config.yaml
n_layer: 18
n_head: 2
n_kv_head: 1
d_mlp: 640
qk_norm: false
init_std_up: 0.0184
lr: 0.0025
warmup_steps: 316
train_tokens: 235000000
MLP neurons of a small language model. Each row is named by its layer, matrix (up: input weights) and neuron, and shows model dimensions 16-111. Each number is 500 + 25 x the weight over its row's rms, rounded and kept within 0 to 999. Numbers have three digits each.
Before each neuron's rows, "fires on" lists the tokens most often at its 100 highest values on Wikipedia text that the model never trained on. A number after a token or word is its count.

fires on: "qu" 19, "te" 13, " cult" 8, "act" 6, "igital" 6, "," 6
L5.up624:502499493488510520460469518487488486508515440501472479522489512528492507481531476518552490548504458511480523498465521492506520470489488473511504528526463448489479483523516502515509527453453480499494453499497495508517514490518527529520497495486526440448482516482477480461539507501506501509

fires on: " th" 14, " g" 14, "g" 11, "ut" 10, "ug" 9, " G" 7
L11.up461:471503485511518505538492523506510507475507486477519516457493482547466496501558476505488513474483473526508517511461521532515556536533510496506498490576490513513478514503529555571502510525549512498474478515534452495537510458488499482499492517545491446491494508490485495458476491471510475462

fires on: "h" 18, "m" 12, " of" 11, "i" 9, " N" 5, "ought" 5
L11.up622:528485491475532513542486531478486464508511490471506488486552482500514506493519506509540506519465499510521484508465473513495518552510508476542478502454481491488448499488514484509499511541544525501512487508493482487493507522524472468435526524496437495481477500541510509506479505469500521533

fires on: " ==" 30, "ene" 6, "ib" 6, ":" 5, "u" 4, "it" 4
L4.up255:477471507494510547525488487450490499476481489511487509476485530547479519523474458464470529553509511541514540531443461512472486494504541438445542494492485492506484469528537504514475518544488466472528510474515517485532522479480442505516508487518523464482494520506511501461502471489483497496

fires on: "ow" 17, "art" 17, "w" 10, "own" 8, "iver" 7
L9.up375:504548504520533553484519482479486488467489495491502476480465506540452497508507477565496491498490518455515451456498444481563485550501466525499488540451514465498486496494533484510505487506494494521513495476516531493498537535495500484509536488456490467506464475549504525507504548489445526506

fires on: "." 19, ":" 13, " B" 11, " b" 10, "b" 4
L12.up553:511505490492532491525509517453499502543476442509519456443535524545495486516535487506496482525448510489476509491477503484505460474488506470520500514461504458500478475464470520502484502515483527480502475523508457520527495533526495504495501492510512449484498470536556460483525550466493510512

fires on: "T" 15, "ik" 8, "i" 8, "ing" 7, "a" 7, "ok" 6
L8.up63:496502494540527521513505545422503509485478466506490520503465491509511470520495488479506518507495522480519533511502492521478503544543488507529495507490458516485508486511498527503473514527473532475484440520487502429496510474500512480505518509497536418492495537486485497547477492505483505508

fires on: "ot" 24, ":" 11, "." 8, "ut" 6, " Hot" 5, "af" 5
L5.up621:516493491514524520516517479468518502475480490494501490476526511556509499506541503474482484516468476554505495494495483505495505514517513532464506484451505514501514509477520489523489464511487518423491500533507464479540531517502477512524536526500496471513505470527588466488485509482500507539

fires on: " and" 33, "ou" 16, " or" 6, "-" 4, " the" 4
L8.up13:570538475528522534503488511528523487503525442478501494507564521501508494510484523511498470499484527444527508536508503523489536487498466493547497524472543493479485508511528496481510506497493472488477510490499512437507499484503468463536479487516517509440525477525528489476523463501499489470

fires on: " |" 81, " G" 5
L12.up275:488553469553537506507461494464521486518497469504483526520482550512459494466512492512448553509515498494505512515475446503495483540511519499495487520509524501522527472537503490489496539483485474483464514518505513478487511486507496484518497448517519460502524499523544485497483489547519541471

fires on: " and" 16, "–0" 14, "–1" 12, " in" 7, " at" 6
L9.up168:492476538519498501486485541474500470500508455501472524470502470542496511528521475480500474521526473454514483549512515526477553543543528467503477512541511539491480523495507517517488476550503463486475515502521505467489501497504526474533481530516477519496460482523493506518506489521472506509

fires on: "s" 21, "al" 20, "ist" 11, "or" 9, "ing" 8, "ard" 8
L3.up595:514497504515520526502459530440493459518508521492466485543483519512517504515519509442541491553446539451538490524491479513463488529499527491512464498543497494501515466539566510494454527532487498468528478483532516486487525480475508504516477494496522476504477512536494443517482477515480472512

fires on: " |" 69, " long" 6, "n" 5
L12.up232:476551419542512492506466490469480491498482516488479496501505490483468493473499496504515524543485494482538525535488468494509494543509536463512535487516485528522547481516532516527475519496487502514479523496557517490536492535494459492505507530547508500504490475502470481458489517504505541478

fires on: "ic" 28, "u" 17, "v" 6, "or" 6, "os" 5
L9.up559:552490539509503543476522516516525491468459438479495497482500522505511502508495471498480559482509512499535468509451511505465464500467490519516484511516498486515501495483470517542513506514521519483500528467557509479485513537487514464504583505504541484494504483481533506513466504491479483552

fires on: "c" 26, "." 24, "f" 13, "v" 8, "b" 6
L3.up64:501483513479521517505513520485517491520494491490542533488485520542504491500487452496517496538483477482489532466500488524486446500501500500500522484485499454478494456479492518538507499526506532471475487529522483497494544523483454495489515482527513495500530499508520498517479504470520511489

fires on: "le" 21, "able" 13, "or" 9, "al" 9, "ing" 8
L11.up18:465460522528506542524483504511517500472448510483496465472485554484557505544479462422542506523481500513537514539513450487460517512494540451490536552485503476502503488504521483484525511498501503480507492497519469454516493503514524533461474527529541504511475474507498510469527493509483494549

fires on: "%" 34, "." 17, "|" 11, " Jun" 8, "s." 8
L6.up355:467543493511516548508452528484515462523491490476485499471468527486526515513439498487520482489473507501499501483505502494471534521502541476531539487504450477434493498492504485486502535540509475489500494513525469525520514502508495486514504487506514467468503487537512485497504500494431509485

fires on: " hon" 17, " fav" 14, " att" 13, " refer" 11, " follow" 11, "if" 7
L3.up526:505522475536507529492496542480523464507465490455537531475480528515456504481478459470477533527524480485514510498493486526484469515518523505574521510486474493489501489482531500521469522498535484477487496468528484493522490504498495473551529525506479451474542501539515482516489517454432520470

fires on: "os" 21, "ar" 15, "in" 9, "ip" 7, "or" 4, "ording" 4
L12.up261:487472481525471524479463490488488497535438507512507545464476479494502517504483496475490523489491456535485494497500518512501513513510525446507523487519503507510464526467507468485529512568523506459500453469517524497537549489525498543517468482497534459494529464493492502530453503476473485507

fires on: " 197" 45, " 194" 16, "–200" 14, "–199" 11
L3.up531:497475492505554502472488514506482489545497482496510530511505492509481527493503520460510514494502519470507515479496480486448498502496526494546527499504465510469497518503495508522471494483549542479445480493525496513514498504485465466494521473519509515470569581519497486475529448544519494496

fires on: "p" 22, "ic" 7, "l" 7, "cl" 6, "P" 5, "F" 4
L14.up46:517457532500488492489470520485540508507508524488520494512457498520485508516488487508525510491494524515499505546508453521504471472506534452503506504539415499495508523484567495496494508526474552507498465479513507493507503497529467503484518550533470525487550545512478504482478495494495485464

fires on: "\n" 46, " |" 7, "h" 5, "m" 4
L14.up149:482519504492520510518528554464480489507488495479490497482496476502491516523492476499513516499445463580502505473501502509507476499504518495512475515472455430458499505504488477515495506547511572518492517534490473506579527470521496491460477509522466470516483551499529539480484533472498514530

fires on: " \"" 54, "|" 16, " '" 8, "i-" 7, " a" 5, "-" 4
L8.up630:484505483496508517521479535503514480515519524495482496468504537524556501512462541466473512488513533490541490510495477530485480508535497493503508464510470496448488451455470473505522524514577530473469491485502479520486545477528462522531497517519505468488491488514538465471496487512493436485

fires on: "it" 21, "ad" 18, "at" 15, "if" 13, "il" 9
L10.up383:553459495535513495468526513476506494494503508488459526464504537478501510518524502452462523526496533485523497500502476501441450490443496500506497493512496502491482508541482546517472520494501482489512504491531461477566510511513506492543518471497533503496499477528561494500501486508497485502

fires on: "ian" 37, "ic" 17, "y" 10, "ist" 8, "ig" 7, "o" 5
L11.up173:459429530513530508476495505498490485467488521472495487521519525500476492520464512444507498487489510465560506520494556544470473544537525505488478500545455534492489505511501517484539493485534498486518515529494502494516501520498503486504483480510474522531505511470500501493476505509492486475

fires on: "c" 24, "\n" 24, "g" 11, "h" 7, "|" 6, "." 4
L11.up150:505519489484532525476476515483546501515491519489483509470487549521481521488443455439533535518490516492542477547504507503509474504497529480478512433550420503468460519485539494474496520536505482467456494470523440517516546517501487499470468505508492499461520512518509508485524533481519501470

fires on: "-" 13, " Party" 11, "es" 10, "d" 8, " War" 4, "ource" 4
L3.up271:481484480495552518513515506428497475485488523489496488497479520561466518524475493514475497534476484554492486496509488459505515497508522503491506485487551454492492488487516488538492536527502522507508503482454495496535515509484487491514469507500493438516507510515532556524466495476512490531

fires on: " 198" 25, " 197" 20, "–199" 9, " 189" 6, " 199" 5, " 202" 5
L3.up39:494468519500551516483500494478472488503492480507534521494483511501482555476504539465499490510509483504506524500445438507461520512522494526505494477536480524464475503523492495524481517516508504490502478497500499498525518540530477472546537487489515499505527514499507494490534487559518483453

fires on: " against" 18, " Comm" 12, " Director" 9, " Stadium" 8, " written" 8
L6.up87:448486518535493451533489500492500495458513514496459513520460504517459496503476483501525492525495504487520464504495482522489518504568525505516505485493484531485534490498465520499492493509487543477498497511491485498510516478501503493524542537489538507469451511552483487544509473506482499493

fires on: "." 69, "s." 12, "\"." 4
L8.up26:487533498527507532494522510457528419480456505479516491495481503517524489505473469492525495497491533527557494510507508511526486511520521471540516471530442448500509511483507486486503545518505478494526477466546485508540501517477500481486531479512509473491476493505455485539512503495445467511

fires on: "ic" 24, "on" 23, "port" 8, "an" 6, " team" 5, " Team" 5
L10.up267:536485508535531543554457514517475494487486536502506551473476504487506494527492537548483481531486533510519539499429461551476508503490519523468511464481534507507523514462540490467452491486494490519526452486522519498515506476507465492485493470492506491472474554526489510508505460486525488469

fires on: "ay" 15, "un" 11, "w" 9, "u" 8, "o" 7, "ow" 7
L12.up496:518487528513541477515477502478491493476529534476505459520505509551501514485545489530463476492483553478536461503493537528487508507473456488538502487415511437490531488513499496480557498486529552487478502481522506486491524501506469470506522525492475485472509501512498523513462559470494528515

fires on: "ing" 35, "en" 17, " such" 16
L9.up389:522497487523503503523504559457476481476513481492495483494499515484532499482506531439492461534520490458519550523486481498468491557512513465514511541516496532484537497508551499511521505506483462526481509486460478458506489466462504541483479466527504550499479510483510498522556445496508513474

fires on: "\n" 30, " of" 22, "ing" 20, " |" 8, " with" 6
L5.up440:497485511541497528498463481462490444486507486489495487454469543541491512520515452479548499546443479521542505510489509540524576503532503482474525482511493517511538494502529541510509497481523497491492495501505494482554559490528505474513546531534501514493449493523523497501502487529496505538

fires on: "G" 13, " G" 12, "ish" 10, "g" 9, "st" 7
L9.up109:469511492511512497489489489509537476488509507489492523483449531492498506516527499470534494487502514450499518538456488521506537575524465525496497521559503502482518482479544517534441503555530494483491508485486464499529489500485506503507495466518503493462493502502474538496526481480543524465

fires on: "ia" 46, "i" 9, "en" 5, "ica" 4, "a" 4, " League" 4
L5.up426:473462474541539557510512540486459479455491488481453487523462507517536502534485503497517462537510544490538471541478503565508533512544506489510479512523474521450498461498551486522512521524456479474509479502502510472504502480548510488500528500446493516530481526511499498534525459558450476521

fires on: "ed" 19, "s" 18, "ists" 8, "ic" 7, "in" 6
L3.up395:491505498514534503529477524474536446500494497479514507492474554499532508528468460484479510549474533468512496506479518484507440487512507494512461480537494505530530444516510488513513533531528495512499498469519535483495492483485501522521516464478501507505468505548581491473513484449470486512

fires on: "as" 19, "os" 16, "s" 11, "or" 7, "ric" 6, "res" 5
L12.up241:520480470516531510464506534462478501506434487484530533506530479494509488515474492449499547500493505507506508522498503511427463507468506524500488508495501478494488482485472465518536535539512487503512477540502485476486482526489490475515522493524551436476507496485522484476463528486461534507

fires on: "ol" 28, "l" 18, "al" 16, "r" 7, "el" 4
L12.up184:472491514540496510463534554488515482473517512502499470518495462492530502530518510518459495496503505490529501476490487505498504507533501469500500530515492507485465514521500500567459535519507486457503516508543522486549467495516510493496488554506460478456486488536537522470523517530510468534

fires on: "al" 19, "ch" 13, " on" 9, "er" 7, "ic" 6, "on" 5
L6.up397:488472514518524519510532482487509480480477465508484485502474486478512518477477536496502479530521508505546508476484499541457511496502513494514506470490496516500545532494542502475505497527535468504514508512503537480490482488496496446498466455478513469513492559524459470481486518454516463474

fires on: "==" 17, "s." 10, "===" 8, "y." 6, "." 5, "ers." 5
L6.up166:483485496514528521479528516483487440502491517461505484484495514525495518534481513486484487550475518463532520526513481570468487516516518492496498470510474515489516499477486529536505524481563473499497517511544455513542526506555473475512500508508495497457484522528461532477522492448473495495

fires on: "p" 24, "v" 24, "or" 6, "er" 5, "ew" 4, "n" 4
L6.up146:513468531520522514518505515473515469475520540480532507521513495511516489473446512507487534483460538456528504483435510538514455521484510520525528511520463473455460465512527483500520492527508544484504484506551530455489539527487522456488540528502554520529507494513519493509460494455506505516

fires on: " b" 19, "c" 15, "i-" 9, "-" 8, " con" 4, " st" 4
L8.up27:520502499486518538499494515481526501556552502489475545452539511510508494504480513457487547522500528476476474480485493524464505498478520496450534479489500482485461531452482479477530534502568542485493492526503510485540520495503498485541487461532505518502527476513518469477433462492490476503

fires on: "cept" 17, " refer" 9, "ut" 9, "==See" 7, "ion" 6, "tern" 6
L4.up513:485502497470532490515523507480507500479494543471508514455470535518442488507466484488468554503516445532485508494445495490550506529520519516459531497495499457510465487538492493493501475515533547490509515493496495497545520515483482516465505455536504445489517518517550494466487524480500448488

fires on: " when" 17, " hand" 11, "'t" 11, "==B" 8, " active" 7, " care" 7
L2.up27:500485543499523508515493536513476489490493474521508534463517505485526521497515509487497539501515473538518524497497531468479528515497540476555517512526509519500517529506516503477488484517511483502537494457492547502484516429479461499458481462509489493472463480521480505477520478553497478465

fires on: " of" 39, " for" 8, " |" 5, "lic" 4
L10.up52:519496486521478496508461513480498504519536502476534484455492472548470494474509520490558511538490545434532512540514517502493522515517536499506472495482462536525523521498531529513493518529490544458461523490489461484527485501503422460535521582516494515485505489556491523474542481478495480486

fires on: " 202" 51, " 197" 18, " 196" 10, " 201" 7, " 191" 6, " Ele" 5
L3.up599:511512478515487526464454513511595492539501467490476504488457489507437520506467462502538553518497518486480514480489473517491505513508542467526535465502506508504475502525515513499482511523480510526436475472503509479490487526474536522543497524465557474496572515539488497501475439513495509508

fires on: ":" 45, " –" 12, " of" 10, "," 9, "." 7, "s:" 5
L2.up248:533494491499538534537520500448463446491479459484553496473449546543504505488512508500512497521468534514521526494490462527515539510530506421497524514489537497519487491511499504476500508501465499472512501494500499507540543466462464453522543527509512486450468534519537502474497537519490484499

fires on: " and" 37, " or" 25, " of" 10, " as" 5, "-" 5, " &" 4
L10.up221:518488485493489536475486493490488481537532466479522529471513532492514524481479466489519471531536527491535555523478491521496490524526487461509500487507511549503488508512477524493546523486535469507501471448513503512532532517492520476518490528522508517429522484518517483467553461518508490434

fires on: "==" 16, "=" 12, " was" 12, "==See" 4, " had" 4, " has" 4
L3.up626:508490489513536491514496539488519430527480498445516477460508550491510512507468490495497530524463530505506520492487509513465480486515500484523487492476518486451512516498504523544511515513508494482474509520498461493507530514534429518502550478504530436493523515509514498500488466501457497521

fires on: "==" 22, "ig" 15, " of" 9, "===" 4, " M" 4
L5.up387:504540531535497521498469522468503528484496470506479503448499497532483482472562459473456529534515486495515515519475501508478495468504505502502505502485491505456552510493445533537507472501528471451474470471481467508487513451522512475548503475513509478515516495482550476559513475479461507478

fires on: "m" 29, "ia" 9, "ages" 8, "e" 6, " work" 5
L12.up0:434547477496519517480510526482493458521465497503473515521508509502487471553437499483525486513520500493510529486492520517500520512510519463485462483454508469501509486506509511513493518539512516514474486518502492491508532505503453500534508457482506510472526514515523549543512530475475484500

fires on: "ard" 24, "er" 16, "l" 8, "r" 6, "7" 5
L3.up40:483518516523510506511446537460517483449481505498495480484478514532507521482491523483459521513450506507510514505454480540484516481500519495473538488523503515495511479499543493563461485517497465478449495460502481478560521477514508500511550513515486485519481514569521505517542521514492446494

fires on: " |" 25, "em" 10, "in" 6, "ic" 5, "id" 5
L10.up634:496506523500541535500509513456495486525474521502495482456472511535571493466473482490499519486487484475485507514435529512479456511487514518528482503483465489460494460545526486523519556537477510485504480484501499489532489494510501526530504459488519481527492514537521461471486495451470496509

fires on: " m" 20, " p" 9, " /" 8, " f" 8, " express" 6, " hold" 6
L2.up460:506506499511502516508538509460522514496510475485453509483507494536479505536544495486512512539476480502502523469459508526506494486522478488475469494515531478530518478491527563510465535491505504457495507469470484454550530459485446491471494523447494480510491488539461499502502498542517516476

fires on: "al" 18, "cl" 15, " al" 11, "il" 7, "l" 6
L12.up412:465492514530487496514495547497496512482534520473454508496485471524491508504533465459522502505490485493498504483460499484508523523495499510488468495509473423479510505487514473532468531529522497487519466508483431486588499489516492496514514522511486489488512505533518515443515501527514490482

fires on: " by" 37, "ern" 11, " Inc" 9, "inc" 6, "Personal" 5
L3.up444:485486491495517524488519532486479476470485452489501491464422500519478497541520468506537515536488465517542526509471477558480551500531528486495545527514550470475488497445504485521475512497489516490496493532470480482547535512492476482486497521484518494512533499509478478503477444514500491513

fires on: " cont" 13, " sp" 10, " is" 10, " l" 10, " by" 9, " d" 9
L10.up614:515483518530508486533512517505519496497457448486478526480510509531477488484540503506549492500444483488518493501471505522541544532553525498495502490490478465482497537494500549568517451494509488502487496502526467488506514514511484497474526491498456500458536472517496543485469538527448498485

fires on: "por" 16, "om" 8, "em" 8, "ity" 7, "is" 6, " position" 6
L5.up261:471470506525492479488500490479477525472510504495504544512544536533487500474516477528514462521498512493544515513482530500497500478491481495489477455516479509532501472502487487491505512520527493511473472514530489480478533519507510518544546490461534494485472510502505411564507483486482465482

fires on: "\n" 44, "ina" 6, " of" 6, "ria" 4, "1" 4
L2.up2:450472565516506527506527513467491459464457497473504508495487561543529501535485489498505516530472496463511506509502468529488500503543476478529496477500544508523549506446533532513470509485468485480488509458491489498558553535497469487493559539510499468475472493519500500525500484516500511492

fires on: "u" 15, "ence" 9, "le" 7, "un" 7, "en" 7, "ile" 5
L3.up74:491477527506502501520487521462455502521453512504537473510506524510492483504502499462494516512515541438523528513440490474478522529520548431545533498503485524516500519536521496518583527496488495505517472506516507495506511522463509440494460478494500462542472491482458470509509468522479480479

fires on: ":" 16, " |" 14, "," 13, "." 9, " +" 7, " −" 5
L8.up53:517508468502496585519514491538489492510537531491515531477452525530494501484468535469513498505499525503484588493476490506489508502445491522472558467494537529537519479453512491486506515511531511482495484507470518502489537510480469536479556508509495511512503521493505488474519515504443457517

fires on: " |" 74, " —" 6
L6.up90:478489491538512525546478529460472489493510513501497518516511492506531490478470517510483491512502482507536488496436495542469467524510491508515542459506471484456512479525505470501481490512547540461539490504533519480485490477529492512514485476485527495501475472524547468484440505479517521500

fires on: "as" 15, "an" 13, "g" 13, "te" 10, "ant" 7
L3.up455:514513516504542545461472508497516486528495505478553496486495539497473510515473485473487504510532468456526507502496511504486475522495500468472533506544494409503514485531545484499488522491512505481515473524521492499517499536497499462494495456524525469434507503512555477498507475480507523507

fires on: "re" 18, " n" 15, "ic" 8, "ir" 7, "ro" 6
L14.up53:524488490487559471524496503459531498517482497489547531512540518481513479516466492495477469530497443533512503473502455500473472487499510488521508491530482469486446501476481511457529518533547556492483480504461491538553550509504472509505503496497487490500505512493497501496464519476557464507

fires on: " and" 13, " of" 11, "ing" 11, " with" 9, "ed" 6, "red" 5
L9.up276:505454515503487482503468486471528478506471505507522476469468487533475503499511493470490452541504441518542518506503470522496502505484530484534552488480491434515491519487524490474509489491544555477529489496533511509520528466528502518519528478526517468524470481498477494540463540483504508531

fires on: "==" 39, " Title" 6, " research" 6, " career" 6, " test" 6, " Name" 5
L4.up203:479490489524493459524502572500514494505501487491433478496535541495491491503514518491521522482490505484485492542494512501430525480516555476499479482462510549474502514508497468516473499520488533491491501505483511492522498430535451511516475502525519536522451467550495449508549496532493513507

fires on: "l" 32, "p" 24, "cl" 11, "h" 7, "pl" 5, "st" 5
L3.up87:529474535494512528491477523479500495491511493480494499513496485533524501512526491467523485527465498485528487525503525493466487490493527450496506485546476515506524502482572536513489455532505508468504491506490507477506523498510496463491514519531498499534481494561487448501471417516484437473

fires on: "," 18, ")," 17, ":" 14, "le," 8, " if" 6, "o," 5
L6.up432:520538488516510531496493527499454461526505538501534530473478516516480506526477471472457479516538510536536462504447484507510447538481515475521512464502489502475488499504506467536525563502545528457486480492486497507487513490500490513496486510530516522475496519493506475456526507471518481474

fires on: " c" 18, "ord" 16, "und" 8, " hon" 8, "en" 6
L14.up501:519519439503501496530526505451511497522528490490506473529478474493487497503510514519487527500480476506494491494493441497502496507527509496529546492493483506480491441480560500554447474576521503491451505525529454512508535532475488431562513485502478493513536476488522458480465480499467516495

fires on: "l" 13, "er" 12, "r" 12, "v" 9, "it" 8
L11.up449:503508511528529520487520474489517495452461447487499504495508489554518522504488508495522493524458523516502541515472498535487471434514498501479489502497484507488480520478530528549465513504488472477492443484522494451513530499517492510532522547518497518465497539504524484516513544485487545513

fires on: "ly" 22, "ac" 15, "y" 11, "ut" 10, "e" 8
L9.up333:504523496527521526492479518524500462536455493485505471484494512536462500565526474553511487542543549459506531507502509486479475505490545517526520482527517510538551521484502484478513514473511477496495503504527534467453507477485430534510561480470546482483474501515504488485505526486534470490

fires on: "\n" 28, ";" 22, " |" 6
L4.up216:492496508527514530539467490479498437507517501478500498515530503518493522498486520499494514537449513483523526463471484584495516499540509499472514466500500483541475480526578489513460552468525476498495494486521483500539515500496470513523533487483504501489450464563525468490504495527507495499

fires on: " being" 33, " like" 7, "):" 5, " them" 4, " fem" 4, " ISBN" 4
L4.up137:509498504493519511503479494525522508490499479502485517495507543510506486470481530492480504492521510473493511528498506457513503515450498494498503475467484529474501535506531525533444469483497553516512478500528490438506525465521521521494530501525481499530480507500548520538524463551445444525

fires on: " |" 85, "|" 14
L11.up404:512541447485569513518467494475489494520562494499526489556471517502467514538486479526473487489444519505528546511493487480453460515485519504504503498465491474540532458491530506517537546508491529473508495464511490488503497498469477510492521506558513466495500502510487481448477479506550489492

fires on: " |" 26, " is" 13, " 1;" 7, "." 6, " was" 6
L8.up343:466525461514486555511533515533493453508516485501484522532511543569517493461483528446474482472474496531524529519463484501500520517497475514493537482486503530513494498506507473479466540484537465491520486501492509510522497498529464492500556492503522472495455473504485483462500492557469483490

fires on: "|" 25, "." 17, "es." 8, "s." 8
L3.up179:486515483528492547499508493481535449505475529450478497499466565514532518537445484464511485530482513450523495520517488517496471523504510469510498485536466512480501497504485519505494520511556485476482501461546488509497536531511469487509517505535494471484477542488497523499492530548501452474

fires on: "ut" 18, "b" 13, "l" 8, "er" 7, "y" 6, "ass" 5
L10.up165:504498518528522540478547499529514488479506502477540517475477500522445492501554503485505498554493509481495485518486531584488478472491511529527524487534491487529560484476505466514525531539508491504476503497499504479507539513482478500503530467505500506480520535480473492513520500464459474504

fires on: " 196" 23, " acqu" 10, " 192" 10, " 197" 9, "pl" 8, " 198" 8
L3.up125:472536501523496515470525540461510476482534492485478488483464493523483498526507447477511533558510523480514492477458482506472507511479545485479515483498548453503469467525493485478524510501476504507448494554515472473530492486491519489508509521458537502519501543494499468499451500513465502508

fires on: " of" 41, " " 7, "In" 6, "." 4, " B" 4
L6.up35:493472508505551504521478571492506497490436492488477532492505519571529509497509497506526499531473466520496513482481477493485516513502520457506494518496518512490501489490481488524522467506511544470506499503514464508540564481473473518513535501481485478469481480523551485500496518493500484530

fires on: " was" 22, " is" 17, " has" 10, " =" 9, ".5" 5
L8.up415:502500502503549513546502535489474456466537506475501508470457480527513530492460515493536503537451505510517501488504461528513492520505506494497523519500477546499526527510537513536496464496492456517508518522516496503509508503508453481498526512493539483493489527480498510516528464543516519527

fires on: "." 32, "s." 12, "L" 7, "board" 5, "es." 5
L4.up415:468469526559516544522512473495503453499499495469492503466491513514527505514480482495537488547511512466546508551498471550484556496488521494513476492464457457503463512472491503457463498498511517509498488491559485515501517508535465463487541482514505520470492501492513487483533545508480509467

fires on: "les" 14, "ually" 11, " hand" 10, "rag" 8, " qual" 8, "'t" 8
L4.up87:484467530546504520511466537528501486512519438512468514500547522479497507513568465503448544505472475489532495507467502512445508481499501487517517516466486533476452470473544502491511476511506469501509499527494535482506512500497462460542439499469502481449446471517500493493528506519480510486

fires on: "A" 13, " of" 11, " and" 10, "ra" 10, "ing" 7, "0" 5
L11.up442:545531531493510478477474511483457494523527472484544484464501469491477498487496483508493460487510476511513504501540460548470489502465498521487480501466509470553479461474530526499504510509544513474491492478476501471491519470564500509503503498493493442523529472500508468503480562543492483531

fires on: " sh" 26, " instit" 12, " curr" 10, " larg" 7, " subsequ" 7, " vis" 7
L4.up639:463519462490515497498510491506423556489503513497506511467487525509530501474472505513520510527534508441492537487519506505523489555476502516507499502535490475522517531534500509497508503501515474520496465464506481500472559499467552510498536514513506498538493515464505517509455461485490507509

fires on: "ro" 12, "o" 12, "ur" 8, "our" 7, "y" 6, "to" 5
L11.up462:504469503513481540485516528526514478464509497468484472474523549504485496505494473431523483497511471503522482514489546495445476508501506490522491514455486471543499513469528508507514507474543485493538496543513442485491491503546536487509551529478515557488501508505500509458512511487502527508

fires on: "or" 15, " cor" 9, " found" 8, "m" 8, "mb" 7, "n" 6
L10.up315:474523484502510529488492487486484483513464531486461529440505569516493505487501497495511567493511487521511556496492476501532506508528525470453548480520496533506533512475530477518458554550463493503469487507498521516461542499492462493487463505490525474478487499507467491512518521464510520499

fires on: " B" 27, " T" 12, " b" 8, " University" 5
L12.up103:516538483489521499534468524443520487533481465471539546464463538525466506532491519514515531500523497471535500472465488555476494505531517525545504485492464531539477553503516512482529511539532476496468495526505494457477537535501469454538477490494484476503468501529478476534474516476489488544

fires on: "os" 22, "ro" 20, "on" 13, "ac" 10, "ic" 7
L12.up180:513520455511504506522523513517531503482503523484527486493537512474521506509504435497438502522455481484545481515506523477468478538501504480515504487482486480449506483507478503462523530516533546442473500519476501485519527441469509510508516495477516469531519528493528480482483513493516479497

fires on: " T" 28, " A" 11, " O" 9, " S" 5, " B" 5
L8.up232:490514483507500509566468557497495512501544489466525515505521494559485516509477529506469531496478463477507519468504469514473513482496492549496539442447464531506485508461474541519499445514517500426449521484471509475477526521517489461517457481526489484533547488484543511496487536488498471525

fires on: " ra" 15, " vis" 13, "=" 9, " curr" 9, "onent" 6, " Afric" 6
L4.up459:487525447525517499502492477465427563483495474496505504471468515497496504487449515490527523506536554457503510498505512528521480532471515487503490468490470479533492501541499540562533488484514492540486468489515474457485552514517516501475508510495503474497507496480502497492457460463479510490

fires on: "-" 16, "en" 12, "m" 11, "ia" 6, "rain" 5, "al" 5
L11.up235:472529516506500500455506513496509505499475537476466513481500482501469507474428517494450505517550478487532570493472532507501531477544529448474515473483470536476535490496518540487445490548529465475521494518538483512499519517524471517525475477499512480520503556501525540514506487548496495461

fires on: "or" 33, "ly" 33, "ently" 6, "led" 6, "ind" 5, "ing" 5
L10.up414:506522508529527533524447550517533460477511487486480468510511535490524511523507446478491538480506540478554479520522466457454502493528462463531520560502485499461506488467509467535505545536478468501508491492483483461493508493511541485523507476497495485525500496459503487496535491495437472470

fires on: "g" 37, "az" 19, "ig" 13, "an" 11, "v" 5, "erg" 5
L3.up620:463517518502537530509518531483556466478504490469530489480470545533469515459485458471441515503488513466515511474484533519520448510521520515505532510525473489475528479519562489528490558507498504489467494511456483492519485484487479501499477499505491472498508512542531518513501466473434532490

fires on: "ar" 25, "in" 10, "al" 10, "at" 8, "ittle" 7, "ens" 6
L14.up498:475494543547554534507465505524512472499459520493499507489504505483516522498472515473461548516505499470500535530492497515486538498510499460522499503561510482531496503501496489533491501563532521501484494519486490470524508471494493521497480492577513437479503487508509498499476505501487543508

fires on: " |" 24, "ing" 22, "g" 7, "%" 5
L4.up348:502439513508541514554488507483481451518515510477508512503488537532500517518486493514498481542467468493548493511461492563494479516506520461529509526483500484493502500502504478514508527515540486500509518522513502497539531462498454512524515478487516477455476526508528512488494464483481497493

fires on: ":" 17, "W" 12, " The" 10, " After" 8, "," 8
L8.up420:511519492548525506481510531447471486522494521488526547478478497534503488504484500529486492485469513491501496498500448492472482551519468464568492483470490477473535489521468527571503483561550521461481484508465487515510522491503500471506504525513511490497534520485563507494532488481498502535